{
  "num_hidden_layers": 13,
  "hidden_size": 256,
  "num_attention_heads": 3,
  "num_key_value_heads": 3,
  "head_dim": 128,
  "intermediate_size": 1024,
  "vocab_size": 4096,
  "hidden_act": "tanh_gelu",
  "norm": "layernorm",
  "norm_place": "pre",
  "norm_eps": 1e-06,
  "positions": "rope",
  "rope_theta": 10000.0,
  "rope_fraction": 0.5,
  "qk_norm": false,
  "attn_scale": 0.0884,
  "bias": "none",
  "tie_word_embeddings": false,
  "parallel_block": false,
  "init": "uniform",
  "init_std_qkv": 0.0383,
  "init_std_o": 0.0,
  "init_std_up": 0.0383,
  "init_std_down": 0.0,
  "optimizer": "adam_atan2",
  "learning_rate": 0.00123,
  "lr_mult_o": 1.18,
  "beta1": 0.9,
  "beta2": 0.98,
  "lr_head": 0.0084,
  "max_grad_norm": 2.0,
  "warmup_steps": 489,
  "schedule": "cos",
  "final_lr_fraction": 0.0,
  "batch_tokens": 65536,
  "max_seq_len": 1024,
  "doc_mask": true,
  "train_tokens": 317900000,
  "max_steps": 4851,
  "dataset": "wikipedia_en"
}
MLP neurons of a small language model. Each row is named by its layer, matrix (up: input weights) and neuron, and shows model dimensions 64-159. Each number is 128 + 24 x the weight over its row's rms, rounded and kept within 0 to 255. Numbers have three digits each.
Before each neuron's rows, "fires on" lists the tokens most often at its 100 highest values on Wikipedia text that the model never trained on. A number after a token or word is its count.

fires on: " Br" 24, " Mad" 10, " Pl" 9, " Gr" 7, " Leg" 6
L6.up478:116154113132107115116092132151133094101171104167100175118109148119138156089111096064103109163111088099129143113157167135156094142107107116124095123146128085108119108102099156141124110136130106167142112122147128102117130163163106121085125110123105139169166154128113102119109164115103138116

fires on: " as" 78
L6.up998:091123155113084075122082141116132127093145147118102128142164097126104074120136136156122173135130101099132121110085119091140148149125124162119120114114121156081136100090111101123121119128120107162138109152137115133118166125108130127140146106153112146132120112108070130160149135149170109076

fires on: " end" 19, " tra" 12, " pre" 10, " back" 9, " ref" 6
L4.up19:148145125129133121161127141150121129094152129132092153156168148102130099112119149110127109126106104176092151155162139201109167122122102145106107155101124093148158161158121113108130106130136101132155065123127126110140178139101147156124141160135114151142153085131100147147140137087102132153

fires on: " place" 18, " years" 15, "," 15, " M" 10, "uch" 8, " Mass" 7
L5.up383:093106131168175142104100139097088156128113119113108146115121100136116149100156133132139126128103166129133141174150138101112106160145093144141157123139072136108119132099123100095127133148151117149085136149118101091126074155151151123161139080127104117152105116138109107148111167126187122106

fires on: ":" 44, " Bro" 18, " Gr" 12, " as" 10, "–" 6
L5.up450:108098126113110105092072141079129111149108156127159115140109098142094118157141162145148144131141112157143148126132154147130115134149141154149108113167134167105124169156115100080137138095109094133133082131164063125130160128134134147133113090131088104145131120117086125114134145146122135077

fires on: " her" 28, " Her" 14, " der" 10, " my" 9, " la" 7, " National" 6
L4.up382:131124118107106102085106162137121103121148063124118095153120106120135169128074110134134162108131121123145113102084128117152114147163114136122127119136100140116126073163117168150107112135112113143100123086132147092166078177105132127099113095093100134118111163137103130116151183104137137098

fires on: "3" 18, "rid" 14, " February" 13, "1" 5, "2" 4, "4" 4
L6.up931:092125139101100161115146117155151141050091155135146130113081127122111119145129180129144125128078142163152179115127144130147139121138118144123135140151108101136150162131151114147127144146117124133114141120148114064100150127160140107091176100100102137121102114147145114089128118171114137140

fires on: "." 29, " |" 27, " of" 18, "-" 8, " to" 4
L5.up367:160140131118115115139124118120147136079096175142141120120175097141112103155101122124152165167133118154196161136132095089159150147148141103085090138152137122090126080132150090148122113138109141123152117125129110128111164147122123152099122137130125139118112159087159099101137159178173150123

fires on: "-" 29, "ir" 9, "," 7, "ers" 6, "ur" 4, "o" 4
L10.up549:152139112145081122143117075113135139126162121159101137133098130061106160116114106123149164100140154118130120159160094112153124130120136161141115136136127130127119144102141117119110134115104121130164118140113135108143152164123153135123109081122164155122109131135143085136119197131082087138

fires on: "|" 16, "it" 12, " Grand" 9, "el" 9, " Mer" 7
L8.up983:117137109141128188133153117131152083147077154123096134166099095127110163117093105136169071118135143151126136122157113103156140149144068108152126111140116134117129163164128105145141085150157119104112150119093148131134124133179107156115180125153133147122118127098172117114110156143155156115

fires on: " in" 33, " under" 19, ".\n" 16, "." 14, " con" 5, " on" 4
L5.up336:132132153123095152133119143129079103135091139127149135126088141122124116102094092134135112132123150120181112081154119114138131139108118096151075157127118151121101091133092143125075151118179100136121111135132107156146068123190124114141135135133141152171158132115129118096095117176107139117

fires on: "I" 17, "5" 14, " All" 11, "ed" 11, "0" 7
L2.up358:141101129132178098129124093122062109109183141163134152158165108094167105134148109124130081157148133199129124150162112133119156109151101125144161118110154117098111113130116165104097115143128154151104116167103080127101168110081163152159115116128135090111133107106097101164114114157143166164

fires on: " ext" 20, " death" 16, " em" 10, " |\n" 10, " ph" 8, "-" 7
L5.up446:143135120133095106127113092121090125119162121114116133142151104139077096137130096118145106174141123109130135101114127146124136138113089162134163138159127158063117089176122088135145080135124129127097129133115141129139093137144116161152137151144142108157147114120144111126095127088125109138

fires on: " of" 24, " |\n\n" 12, " due" 10, " to" 6, "ing" 5
L6.up38:135136128101117107159132093128130133100129149120095140096108119183111066145110105094139153176062059106140118124139124138151136108150122163090106107137123127097125118184111135167126094128085118120129120076126105115130135151135123134102143159163090143141105113135105116122125124139168148126

fires on: "," 30, " f" 10, "em" 10, "im" 8, " (" 8
L8.up805:097093135111153098164038118121104139113164082108084144118108180085100098115117094095106112132125145126144151173148107177134129155136131138151142132123099113156115130154099076156095148082154125182173080163087128162130100138167117110118153128123085136147104106134128089128117125105108121107

fires on: " of" 51, "==" 24, ":" 11
L6.up922:155127117100108117131148150138076135117148127143129149120117126123138127120089124128182092107129107134161140126108120109120135113175098111102065153166142156148082148119144173171115126130105106146128106109106115135104084169175137132135136105122117139141152173118105108161096148142132121145

fires on: "|" 58, ":" 19, " ext" 7, " inc" 4
L5.up695:141105125113130122049134137129124125138130103133155159168136089120141100124125086149152117115113113130155164108098099131132107092111102120106132131149104143114160144112090116137151103128110159145168099094129126136131141154141116139123135096144157128158082141106120130070141118181137117072

fires on: " is" 62, "-" 14, " was" 10, " are" 9
L6.up483:076146123117126158153121114133150134115157146132087169115083106151118074132131123098149098113108151122116125115153096160163174075143139135144102174084123076155107122101134150164102138147118146123156091119130125105134123135137138144106128079123111151125109118140129083152118136126194138091

fires on: " p" 21, "\n" 15, " in" 12, " m" 11, " to" 7, "-" 7
L5.up710:127119102145123157115123099143099159130092117129134139155111127131119133128127113087132155169094142121154104104123095158072117138123075169125137168146142151106101100142111143140097147143130135140103089143110158096136120133126165097076117142128137118135158107131053104117089119144146125150

fires on: "ers" 23, "ons" 11, "ops" 8, "ins" 6, "ates" 5, "ures" 5
L5.up887:115137168164090138157067099103137120094104127129127170114104122100124113107143124136133112159123134152105161150139103144148117115130094145133125141141060129105135154115141123132134136102180114176146120086162148131153134161144103088104185066147125083181100137130136106115131108121120087144

fires on: " by" 71, " of" 11, " " 5, " as" 4
L5.up33:131137115069085131148124147137143127116093115131115138168110124098163143120079130085120130139132090089193157134134081128129171098120133135137098122121103120086096122104121126135104123100119123114118156113143149105150115106123128100171139112133128116161119100118110152126146119163131179159

fires on: "\"" 61, "'" 11, " " 10, " Party" 8
L8.up753:110083156136124122122122122124119104146075136140127144130126164132131136129105120083162115135120144119141167126131126132085113098136109096145088149137117084113133092139137135114096149143130100115096110135129119153194114175129104134110162149123117083110090109114126111119084146139139140111

fires on: "W" 77, "-w" 11, ":" 7, " W" 5
L4.up387:123086111122116137123159160110123040071131137156075129125121119140154124089121158104158146135112116125105135103142151144082115155121149139101107160141095104106103177130081101149117116103130132156151095128135091108144125161135130147155119130156113124146134120112125100096078154138128156100

fires on: "'\n" 16, " to" 16, "ishop" 14, " President" 12, " president" 8, " office" 7
L2.up677:126131152138120107120153137120110142167139114118140139131097128123145155131113117136114103162089166135114122091094135123136113060183094112130106172133129154107113070148131129125120127075151106118155133147154155131165139137105111129120141128125121101142128112145083148080136131130120127127

fires on: " be" 22, "ing" 13, " on" 10, " have" 7, " are" 5, " is" 4
L8.up693:078118105109144148153110123124125107147124137116123142121117114148120104125129112120138114149077065097118141131107118143131162081124119132115114135118132123143085147125119146151129133124125123146188141127120144139110106164134137126113127078106063142184125147134126093140124123146183157091

fires on: " on" 46, " (" 24, "." 9, " " 8, "-" 4
L4.up690:147058138173099146135130138079094135111115115139151144130123083139116136087111116137161149121138155133158138094115114152098112113185131131166085171176128142105122097141124138139104128124113114144158091152090157157103091142137121108139109149142115136123142106133120105124074149150094111159

fires on: " life" 15, " sk" 15, "-" 10, "=" 8, "ography" 7
L5.up324:134092171153109177113110136157152126113126116156138143155100106131144123137098093125114161161108099130179162123129100137108171073121094150131117121125141110125114148131151133133083139121098124154175095089099140125128119155111117112170163097135139126121090170113088089141110168100148133111

fires on: " Le" 30, " mon" 11, "198" 10, " Mont" 8, " gl" 7, " San" 7
L5.up752:118109113102112112122101144147111145143117144120135147132139159141089155128112154156134143107081151132136149159129117111126112131107105153134129126099136120136122122147085134174082129135166093139116110112146122097122073163158144153081135125121103151153125162114091138126130146138114128059

fires on: "-" 18, "i" 15, "3" 12, "u" 8, " " 7, "," 6
L8.up9:089096144161119117137102119135097114128148115171147132116135142108165117132097088135118130136090152114150148087162118106168159131120123140147124195154126130097119079106125131151130197109161131140163141110133119149127143133172093125155095114124088122095124100071137151111113143144140125151

fires on: " in" 45, " |" 7, "é" 5, "19" 4
L8.up145:127092082136117147127127144134122160132084135174147160094090125101142128161099147091116119139112120089112136107106118091108143167145096110142107145174151134063131143142125165153110101144123094130086107130136107125156105174110110108174189123154112100146109118120164097107118113155123109110

fires on: " " 42, ")" 10, " Gold" 8
L6.up805:141138103142091131123142127135110114150163108205085093145165129140118163130101150077135134140090132154122137177136139147104116152102149134129082189145104154124114123081126119123141163079134100154126118131133083123132098156136120103115119131130162107098162090089133073077086149151097152140

fires on: " place" 39, " located" 10, "ite" 5, " village" 5, " present" 5, "ple" 5
L2.up16:135088148139070140117131168132089149099133137130099130138108125131147119136153108098166157136106145118132130184148113107119138143164096127139116137110114104123122124164122115147135132090083096126141099113171092133177157142173108101117165125131074121134086149091091113128107152106147125138

fires on: "-" 47, ")\n\n" 12, "\n\n" 11, " or" 7, ";\n\n" 6, " •" 5
L6.up543:135102103123128142163079147148122109122168134133100112153100091129105102124061161149128131122114147116123116108102136105160130136146108117144110142102127118152103112148138137141106168088123102178109110110125126079142109156135092134139153123063109127111094128096116152159131165137147161106

fires on: "|" 30, "-" 28, "." 27, ".\n\n" 6
L10.up459:100099119161107139140103134105105143142171122136107136151092069131118135156141121113143133131111080138143148138119141134136100134124076113151094119163127138140102147142107096185114189136150141155149160100159097147114159146219127139126133087093124140148087138111119127126178142138135162093

fires on: "F" 24, "3" 13, "C" 11, "inc" 9, "ed" 8, "ved" 6
L6.up229:096090108135139096126128140099169123109083124113112143132128120129121106135123129092147138124130136114119108148157147169148114147158131131117077144126136143111114128125091148140148153107103103131131109149173135126117132132128105082075159116152116091156100096100122130110141113196111137125

fires on: "ade" 15, "ite" 13, " village" 11, "ay" 11, "ave" 8, "ak" 7
L2.up5:147153145099075149138093159146126128109147146124119136125140120082140138112149100126132138170100146113117097143119122111126154114116109139129149135121070101131152137118119152092125148076132154124116117143155134108146147128134109149107169110136125160127113145082113109132156154104130136137

fires on: "." 39, " em" 10, " pr" 8, " Em" 8, " |" 7, " m" 6
L8.up351:125094133145121152078084109122100136140097125127110130146159088086102118121138125130119140119121123175113135106124070105173114119125110151121140154131104139149099116115129146135107162112118107124127139079096132147151129090110145141191139075119141126125106157127091142114123136112136132102

fires on: "ren" 38, "hen" 16, " of" 14, "ry" 11, " to" 10, "rom" 6
L4.up639:135093127092125111076171106121099144138145135144141119128119104121133163098143120121159133115121130162114126103116150121162160125145092158153102120166125130100134108124139151153121139111142125127118097126139125109129132133141152114163164103154081149165095142083153139146105146153127112121

fires on: " his" 26, " its" 23, " His" 10, "'s" 10, " her" 9, " their" 8
L6.up28:158134107118136128137108152088097080141114116130134124148090123105140129092108094115111183147107126150150111134121080181130148147111127142105136155127141074125111117149100132130114174138146144153137082085141101107139108159102154131137126114100143097099146116117125106101101143150125124119

fires on: "′" 20, " to" 20, " under" 15, " of" 10, " made" 7
L4.up139:170155076131136088142090089161091127130131123131105139148160078121114184141137138139167108118097138163150134136176146136109099129121075091123120134148098085136139163166118159113115075128155097140124133092145135118132119153166147121114157137124147133123162143121077127131110122144118119095

fires on: "=" 40, "ing" 13, "Early" 9, "Personal" 6, "ography" 4
L5.up840:129126176111125146109129108130137128114153127152151168146091089139184089123114078132122155130076170148163124100111094123089153109143117145088116154117090113142117114122112121145083116087138119116195163101142080112135130178112158111142142119111095130128119120122133131093105135137127122145

fires on: ":" 20, " No" 15, " of" 14, " :" 12, " for" 8, " Ref" 7
L6.up88:082122125165134178109133152120079095123114146118149168159099099134164127129107155084151149135143113094132130123107092119129166123135145104148082160119123140096055149162106137118099147110137128158095111112135084157110075165112103095120131070120113057140148124147096117144117119184102141111

fires on: "I" 53, " I" 43
L4.up46:137114152119124159114144098075088104115162179186136141108142144154155107087122133132121099151124089174132094126135101117178119127175140132149126128136074105077108113147090105148119141130140124137131105148132105098145138090116084100145133156184144097080128128111103083140069127127124136140

fires on: " qu" 32, " Qu" 20, " " 15, ";" 13, "qu" 10, " tw" 4
L6.up966:127090146140143120075163135139116116158129077127105165139095123150110186108110160140147190110103110120177121160126091098140121142158111098134114121148094163120082137119092121115140199070136114139124120121121132106146078150154148122138106067129151111158155133103131138097105115109142097144

fires on: "2" 50, "4" 30, "3" 18
L4.up889:074088082114114105151113171132119137114134138128114122145128145133131115137151145094111090111098142142158144144156137134141112123156143152167084154124139095078116145122113157119109158132148121179139109099170094151133149146131114114118158127164118093172101127144050128125124120129136121132

fires on: " of" 30, " to" 19, ".\n\n" 16, " described" 12
L4.up512:122135157103119132104144111132117152114179108122118149178128077130100117148110126118178149167112120158125082108069128125156115110135086129105086112119127148128123116158129156142135126148109166126114134098121102126138134162122112114135129113138083141121087117133103138125149115128130123054

fires on: " of" 32, "-in" 13, "\"" 8, " In" 6, " During" 6
L6.up833:129136147118121114127143119093123073149075171126124117148119125130161093143126081158165106117142099095154097131107161091127129116114157117110094123163139167123116086109089116146089075141111107113124144122154099141117126106130124125140174122114138096172130136090144118100145111120167122128

fires on: "." 23, " def" 15, " Off" 10, " is" 10, " " 8, " was" 8
L6.up914:095135122127129108091140129099138076129121078112139163190107119126152119150110092126152177129103135169123136122168125115096168107117130148152078157167089144087112117118121142109107130135170104138126122154136069145109108104104115123136144112146139130167125100114108125130112102124111132137

fires on: ")" 26, " Candidate" 9, " pl" 8, " family" 7, " Name" 7
L5.up206:053135106115093112105104087082083092122132131146100133129081111134152170122099121114137136165098106105118130115151125147127160121113152136160123132111134135060146099104122143134142128094088147146136162100180096123136136156153150130101104131108132142125117111141111105119127151135159135134

fires on: " Title" 13, " ren" 13, " ab" 10, " sy" 10, " cele" 7
L2.up164:104115143099098162087151139105096113154151115124092092161169120142122138129130107123137109128097098124149144133157126139119149111134095143162073132143116118094114101102069140126106165156163087156117122131146104124161095123157145136106127154117136077151125171145122100136085158159104137066

fires on: "r" 15, "1" 11, "2" 10, "ol" 9, " " 8, " Col" 7
L8.up89:094119074127119134141129097112165182116095141111124097119156110152141116144153111148172136178079144132116154151116115122191152123097108130167094164081135081141109150121117124155125125130108125120161136122141136108110139134165125147088153116141139104127130123135137158110069126143163114129

fires on: ":" 18, " no" 17, "ide" 11, " No" 9, "–" 9, " '" 7
L5.up763:094104080147111137114111120092128134140177126166101118122181118137139151144174147113106131174111113101130145144139138082139143141131136118110115116154165144102132140126121171125147142121109107149120073107137109087132151127136160161122119159122105131154146088107057150129112200167135120137

fires on: " that" 24, " which" 13, "\n\n" 8, " company" 7, "ation" 5
L8.up801:094121148136144146133136090110119140076166115124106163117094110134136181066109144147135149137096105102145134138128100114115141135159115116133153153120093145115111090142119103116103110098111156107147119166123109106149167107127127137123115119133126106125137101160107059140132105132121175131

fires on: "-" 32, "," 14, "." 12, "p" 9, "–" 9, "ort" 8
L8.up1004:147130142129119153128125107105126138135158104126095092158117135114150181152129124099097185109114151103170146141153150143097115130067116155083099159146088166153105137109149076156122105113122106108111102147113125099130131095115132098105120134176129125136122134139119126106133169097101126121

fires on: "-" 28, " H" 20, "h" 13, "-H" 7, "O" 7
L2.up46:127113103168100117159118153144148131104156153146122108129146118097124138093078101107086102097123140129143140140127102168160143114187145157141114171131121093123115137161121163162105148137097089135093073087144143120135140138167158128111144117124109107159086166144133111094120121156127134097

fires on: ":" 34, " ch" 25, " inc" 7, " conc" 6, " of" 5
L5.up634:149126131095118142108149153145067150122133149141123133131121125093135084110100118116149108118115125129144149143104092144137093093146120112124095148134115122112104121123084117145112106122097103147143082091093121136154147134127120147140161113119087157104126147097111127119132148154130134115

fires on: "–" 49, " " 22, " R" 12
L5.up755:148112126107091108125095100140143100070150099121120146119153126094102149100093136078147158124124138104161138111115129186133105118084110143126109145142140138112105116158109125120091107120174134119167132112134121101147075134136136134093135142098112155104121118104112126139112169093129117139

fires on: " " 66, "\n" 5, "0" 4
L6.up344:116128107106100076095127134158094088124111099143099123112137153154110142098134125097185088134112134104143145176105143131107093168124112111158090133129130158118093166142093110114115147081160103113132124138144085116122067142152168123059116110109135145119127127077103140117090122115124086133

fires on: "7" 23, "2" 18, "4" 14, "6" 12, "182" 5, "5" 5
L5.up10:063104140145120092146119160078104126160129152125154104151139099103149106135141154167118111134138155127157144157126126107140118083196148130169077126110104123119150153162116126089156164130094118174121112093160110144118131129127114118137143100129097090121126106115092134107164139153151126073

fires on: " " 29, "==" 21, "′" 8, "-" 6, "ad" 4, "im" 4
L10.up111:145123113171086122138079117130116099146151104188106092136158147137099110121125114085173081122120161107160109120192133138108110100124123132106139166185143130118113118149165110128118181130132084125139117107120125124111111129179097114110154136083137131156113114077129148080126147141114096119

fires on: " in" 89
L8.up245:133083128104143118161118138118081145138087114151110142114131084098111139130092124100100166153153143134181132115116124135135129159114114134169142139140133153082104139102164128129177163152096137133107094108121152114148111151129165134149140097107119118093127140136057118118065121117108073122

fires on: " his" 81, " her" 17
L6.up945:136138170126163130104044129114111095158131110133129123157141122155160127124102129139142150121108101143145110124109124086140128147133116150128114117139120084142131114154069133107131145105111144167121106081145131118145134162112147170152164071102111125119090129120127126082129133117103132110

fires on: "i" 47, " ext" 10, " |\n" 6, "|" 5, " this" 5, " di" 4
L5.up211:134092111113115152142133138153093092123134143128107149174161130118124112133118071157118123144113168103111138088095084172131108101144090127107111135127132102124125101110130125115147104120096139169123131152108155129166130132130136146092159153159145130125137108105153109146109140111152147161

fires on: "'" 63, "\"" 21, "″E" 5
L5.up880:137112118092121116124110155124101149118115134121107130176122142077130130072116120094154088125145125111138091186108141129106100096136122118117109142130124120167109131104117138119123176130122087103104096116108139134159127141100172150098152111141157103107143135126130106086133123170119187097

fires on: " at" 40, " d" 14, "i" 14, " is" 6, " g" 4
L4.up633:131108156076147115137115167143131142108126108172074160137142146099129112142091116126122156114139119097163106092120101160111146134131115137132081116152113060093116118137136141122110146165110105164112090109109121110155175094136100121125135093064152164097067150111108110155127161091172090135

fires on: "\n" 18, ")\n" 16, " medal" 9, " Rank" 7, "ern" 5, " |" 5
L4.up1016:173124125153117124103160170132094126152144111117135099144112126124167139113134128087170134140117098136117112163103123108096122119136124093139135138143110145092097139131090152104119143061146145129141141148162105147139093126173169092114154121125098114129158144099149097060075153124164139131

fires on: " and" 64, " the" 8, " is" 6, " at" 5, " while" 5, " so" 4
L2.up860:140115163173140117081127157131143116147145144171138134127147142121148090122106134172093108135125131097144117111163126138123142093161138161149069146126123092091114124112089157096124139126097125138139097123122117133109127104108108170152147099102120157116095123103120100147115143126145136143

fires on: "%" 32, "0" 20, "," 7, "ales" 6, " age" 5
L6.up872:114054150140121103135105097126146141074164125146110145104108134066113128142094154112111105130133108111124123108118084145144092102131111144105144124132164157119134146150141088104145156108130104129120110149121124100166155128146143100125127150110125106138112099146129132137109219098132143126

fires on: " P" 70, " p" 14, " –" 4
L5.up753:160114099182154141059119082108086098136123137169137149116169122145129112105103160124145183158131119126105181115143125106159138155136121116150119138140118118085106095129122115107095136101145102115127120156141139091129124104111124074139176139144132140151125154087156135136082147126129145162

fires on: " Ch" 35, " ch" 30, "193" 23, "199" 6
L6.up45:093115131169136115114159141133110139110096139126132155127075110136100161155090117129135122145120090119147128111101119117117155134169131132158105133155125150102132119112092111137078087178127093137133127112110158142128111135179144100094137118161125100174092106134084105137134082180139109118

fires on: "\"" 94, " \"" 4
L6.up814:144067129123160132108122107152085178124105135111073161134153149114111152125116144111140100122122120144126109140115105127101087102133101078153112139122169144140133117138100107152095131121103104102143131141101139123163118132128126144155160129099135088068106130100158116105103141118128119134

fires on: " population" 20, " /" 13, " km" 8, "ern" 8, "west" 8, " or" 7
L4.up166:101093121123095130098094149149112156112148142112141134150107145084156113122126120168112124150084135112126134135110097103176115081124089107150120171142091129141136136160136128121115166074150110103111139108110162134182142147123159145104185138099097123133110169099117133092093170125161166094

fires on: " or" 83, " num" 9, " emb" 4
L2.up139:145080178151112161089090132129060144135135108120118152162125128100190124145094139115178142133085123167143134136156127129134139108146085137135130176155074116122100138152114145146126155079128116140092155143113087105127127119157134155106156133113109123091094176066128113118073120087161137135

fires on: "el" 15, "et" 9, "ent" 8, "ell" 8, "te" 7, "it" 7
L10.up373:133075103115172164118114157136127089142128137143139093167091119120111161137080148144132119116149128146156145113179129114151130119143108131118108160135118087113139139150126124133151101131153125124084124103135159113093072153139127152130102156108131150121074129083121123107116122113098162117

fires on: " most" 22, " for" 11, " of" 11, "200" 10, " Pro" 6, " " 5
L6.up808:129136084091133139148106078110149103142118091119136130153097122098142125107116102128136127127124121115155179162138105132138178152141142118113122129111150135131086053108092110158130123122115108133125147166112104113118091144097125116182097112159085110175151134151104146111152144105116141145

fires on: "197" 19, "199" 16, "200" 15, "196" 15, " " 11, "195" 7
L5.up758:141078156146108116094102127124160091109124156159149119168119118115133130159111113140131134140076156151125138157121126137068129129128086141108106138157081150089144154108119171117127097118153118118108099145139105135148146131106097131083156074102126147131080100107117152111115177129158153133

fires on: " to" 27, " following" 17, " of" 14, " after" 10, " in" 8, "ed" 7
L4.up29:182127124144124105102113129115178128117106175128114135131163097147118162121119108147174107165126127161156120108160159138126122119149117151141136114157116125125132145122139097115121130132110130126101117072166136117132102135107137097113172073127120140139140098108074144097110148139090121072

fires on: "oc" 26, "ic" 17, "ac" 6, "-" 6, " in" 5, "it" 5
L10.up598:122149120097155123086134172120143141141126127134139114144112115106089157147132103102119133150153115113148080131185164159171116073092158122113123124131121128140142139105080117181132164120125138133108108161162147120099139094155131098139151130134121114124134090119086113138119135117136140131

fires on: ";" 32, " |" 12, ")" 11, "3" 10, "2" 5, "ly" 5
L8.up287:179113106087094150110154105142146118124100156121126137108098124136106161177154144132147181139110095153153141126123079164154118117136106115096126143175123150101117151139083110126116095124142138152132110150170132089152126136122098103100119084156162127137100134135122154078134114158141167137

fires on: "uch" 16, " War" 16, " M" 16, " Ear" 10, " Pr" 10, " Har" 10
L2.up792:150148132147123140138101150129118158092138145111134148113145124145153131113142138134134147144094149150125155105091110097151107152145091168145133124115122132117137147140142121113104132135157099100097127102099112110139105138123090166168143069117102139141081113132089154122103178131164131101

fires on: " ch" 34, " Ch" 32, " c" 10, " rev" 6, " b" 4
L6.up839:122119137142132161067143103114134154133139126146159125127128114127140163124095130111094141131112099123171133148147155085134125142158104141110053161205139114159111120158120091142076151120101112128145111104128135119088112149165136111125139112093128125128135152131100119159096143122160119107

fires on: "," 36, "===" 10, "." 6, " %" 6, "'" 5, ":" 5
L6.up722:089127130105163104139108091126092079100174096159126123180088107085130131173124109094143133105127072157170120128160111121115137156128127161119132128136057157138060150122113107151124095098160146140133139112115113147181152104114148153101117117126139126160101108112078074150146153130110156112

fires on: "-t" 15, "-" 15, " of" 14, ":" 9, " by" 7
L4.up379:129158090121112171100141101142104128115095119131124125118106080157132103165116110071114154147148065132161163125105081145103130118150125128127085164130120150106086091178126107157071147144144131125097118118115151127112090151129125139118129089103134092121149164125103121126137122134127140079

fires on: " al" 46, "-l" 14, " am" 14, " el" 11, " num" 8
L5.up147:147126129142109124059108128112108157133122103155106137117111146138151147142147107125149121138110143107178164155154107117131146158096092146107125156122115133101085152090118098092122158074150150156092123103124106124143121146147134168127112169129146077142111132089162121129067135158132132141

fires on: " ac" 19, " Cal" 12, " Tem" 12, " near" 11, " cur" 9, " from" 6
L4.up224:114149091089072145126131148083128129090099154139139098139141118158127113109133109119171116135102154124155147127099170093161139150102110121118139111097124138123124137103093124125118107130107129094147134139090130101126122167152146112161119118124136148156143143112163137085136119170099118107

fires on: " his" 43, " His" 14, " Her" 14, " my" 11, "'s" 5, "er's" 4
L6.up952:117157151094149157102095163123118154135118156142098144151104123121168104128096124111135116076079139143153140150088108151090123137141133142115114155149079106112110148120119101187090165142102118178143118134148115139105134166138150173112165083125080146106091198101165151115103138085139133133

fires on: "'" 16, "'s" 12, "he" 11, " Its" 9, "ø" 8, " its" 8
L8.up784:101146158129180108087099125082151086124144129161137102149143110098119093110099080142151136119143108158159141108110107145150096111164125111104122113107120103117145103137131147133121169146134152122170093107130152141156115099137102160164130106097091155139102072142125108095128148096123170160

fires on: ".\n\n" 42, "." 19, "-" 10, "|" 10, ").\n\n" 5
L10.up545:113089127136127115136131095112133098135162112149142135153144116162089118153108111135159122166119141136129163155129120130146120146091104125104104117094132151132142135163104107150115142118147124171107130144135133134111125139133093125126122075100152126161112109140133148151138119128121151093

fires on: " stat" 11, " im" 9, " van" 9, " tw" 8, " or" 8, " num" 8
L2.up391:151096171155106150101106113143091125167103094102140158150157137132158121127085135133159138134102108143132126094111121111105106103136099094120118132151124095129108128132112158106101078077176104133137142123117118122128091147159079143112087135115136117126131176091075086120121121111175114112

fires on: " its" 50, " of" 18, ":" 13, " considered" 6, " their" 5
L4.up99:093163105138165127124141121139120101145163119130101119154132121124121157184119126084140143135146114116153137132130092098159214104127128163119116154126127118115038110161132136133117102157121159134106115119129109140157064121157137130135132109144122121172126128118111064119129116145133153115

fires on: "res" 16, "ards" 9, "ec" 8, "A" 8, "i" 7, "ol" 6
L8.up865:110063122086151102136170104131082099050096121144117135115108086094128156120117153160095135117150133130126121094136124147117115145101092097139102095119131124094144148103140108154135097148144120126131130135146099117121096141162120093156143111148158121143137105128115117158118135172160111118

fires on: "re" 18, "on" 12, "t" 10, "l" 9, "le" 8
L8.up232:149097160105148120134106124127080111136103135120130144133139099084150119101109152185114095133161126171138108125128116131144119125157096136159154137122143148139131112118158120140104111143116118119137097107138126144107132143117174136152146127178138103126129133160086116122142127155157170111

fires on: "," 47, " season" 21, " year" 10, " day" 8, " years" 7
L6.up893:108103138129131129096109152106126163095099134123107131108122100130096129138143114142098168141111164114114152141139069136115092098150126170097137143164095099078123105103113098137095148130140117158131128135129100109136109156108158085129112104115079121168145107138115150147139118136154177148

fires on: " v" 31, " c" 17, " fl" 14, " w" 13, " p" 10
L6.up269:106078104126127135086122089114097099167113109125135188129117115085134118118096138099127172123158127148131139127168080143151142116141125153077123150158148124113102106154126105127085167124126105137127090135126142110148147142133100134133154110098120075090087150089099124150050171106164095134

fires on: " Ch" 44, " ch" 15, "199" 15, "Ch" 12, "ical" 4, "istics" 4
L5.up972:144097141137140147136145133092113131087130164103165103145118129138151164133124132104128149158108072095131138106106123100112168137148107141133090169165156135125132129158082102124109082154099089097129119116151126125149104134136158144110157153149092100149128111115078103151125162115147125101

fires on: "re" 25, " there" 20, ".\n\n" 12, " where" 7, "|" 7, "." 6
L10.up719:116090118138130136146108131121124090151164124106135141178130104137121131139120119139154163172165115133155169174164115156114137142107094149095101118158104118114119122141163116113127124140148129142089099144162094128129121148131124123134101113155119093145156108165092130104143163101138171109

fires on: "-" 35, "|" 6, " in" 6, "ulture" 4
L8.up595:118126117109125161138128115121146151108144087109143136155125143100126140101129104131147149099151124119121070142132116140144137099107138163107158151164108125156116138126102108186118193118113149131133166114116056118131108154157149116112178120154075116135089105098098105148136170107126121169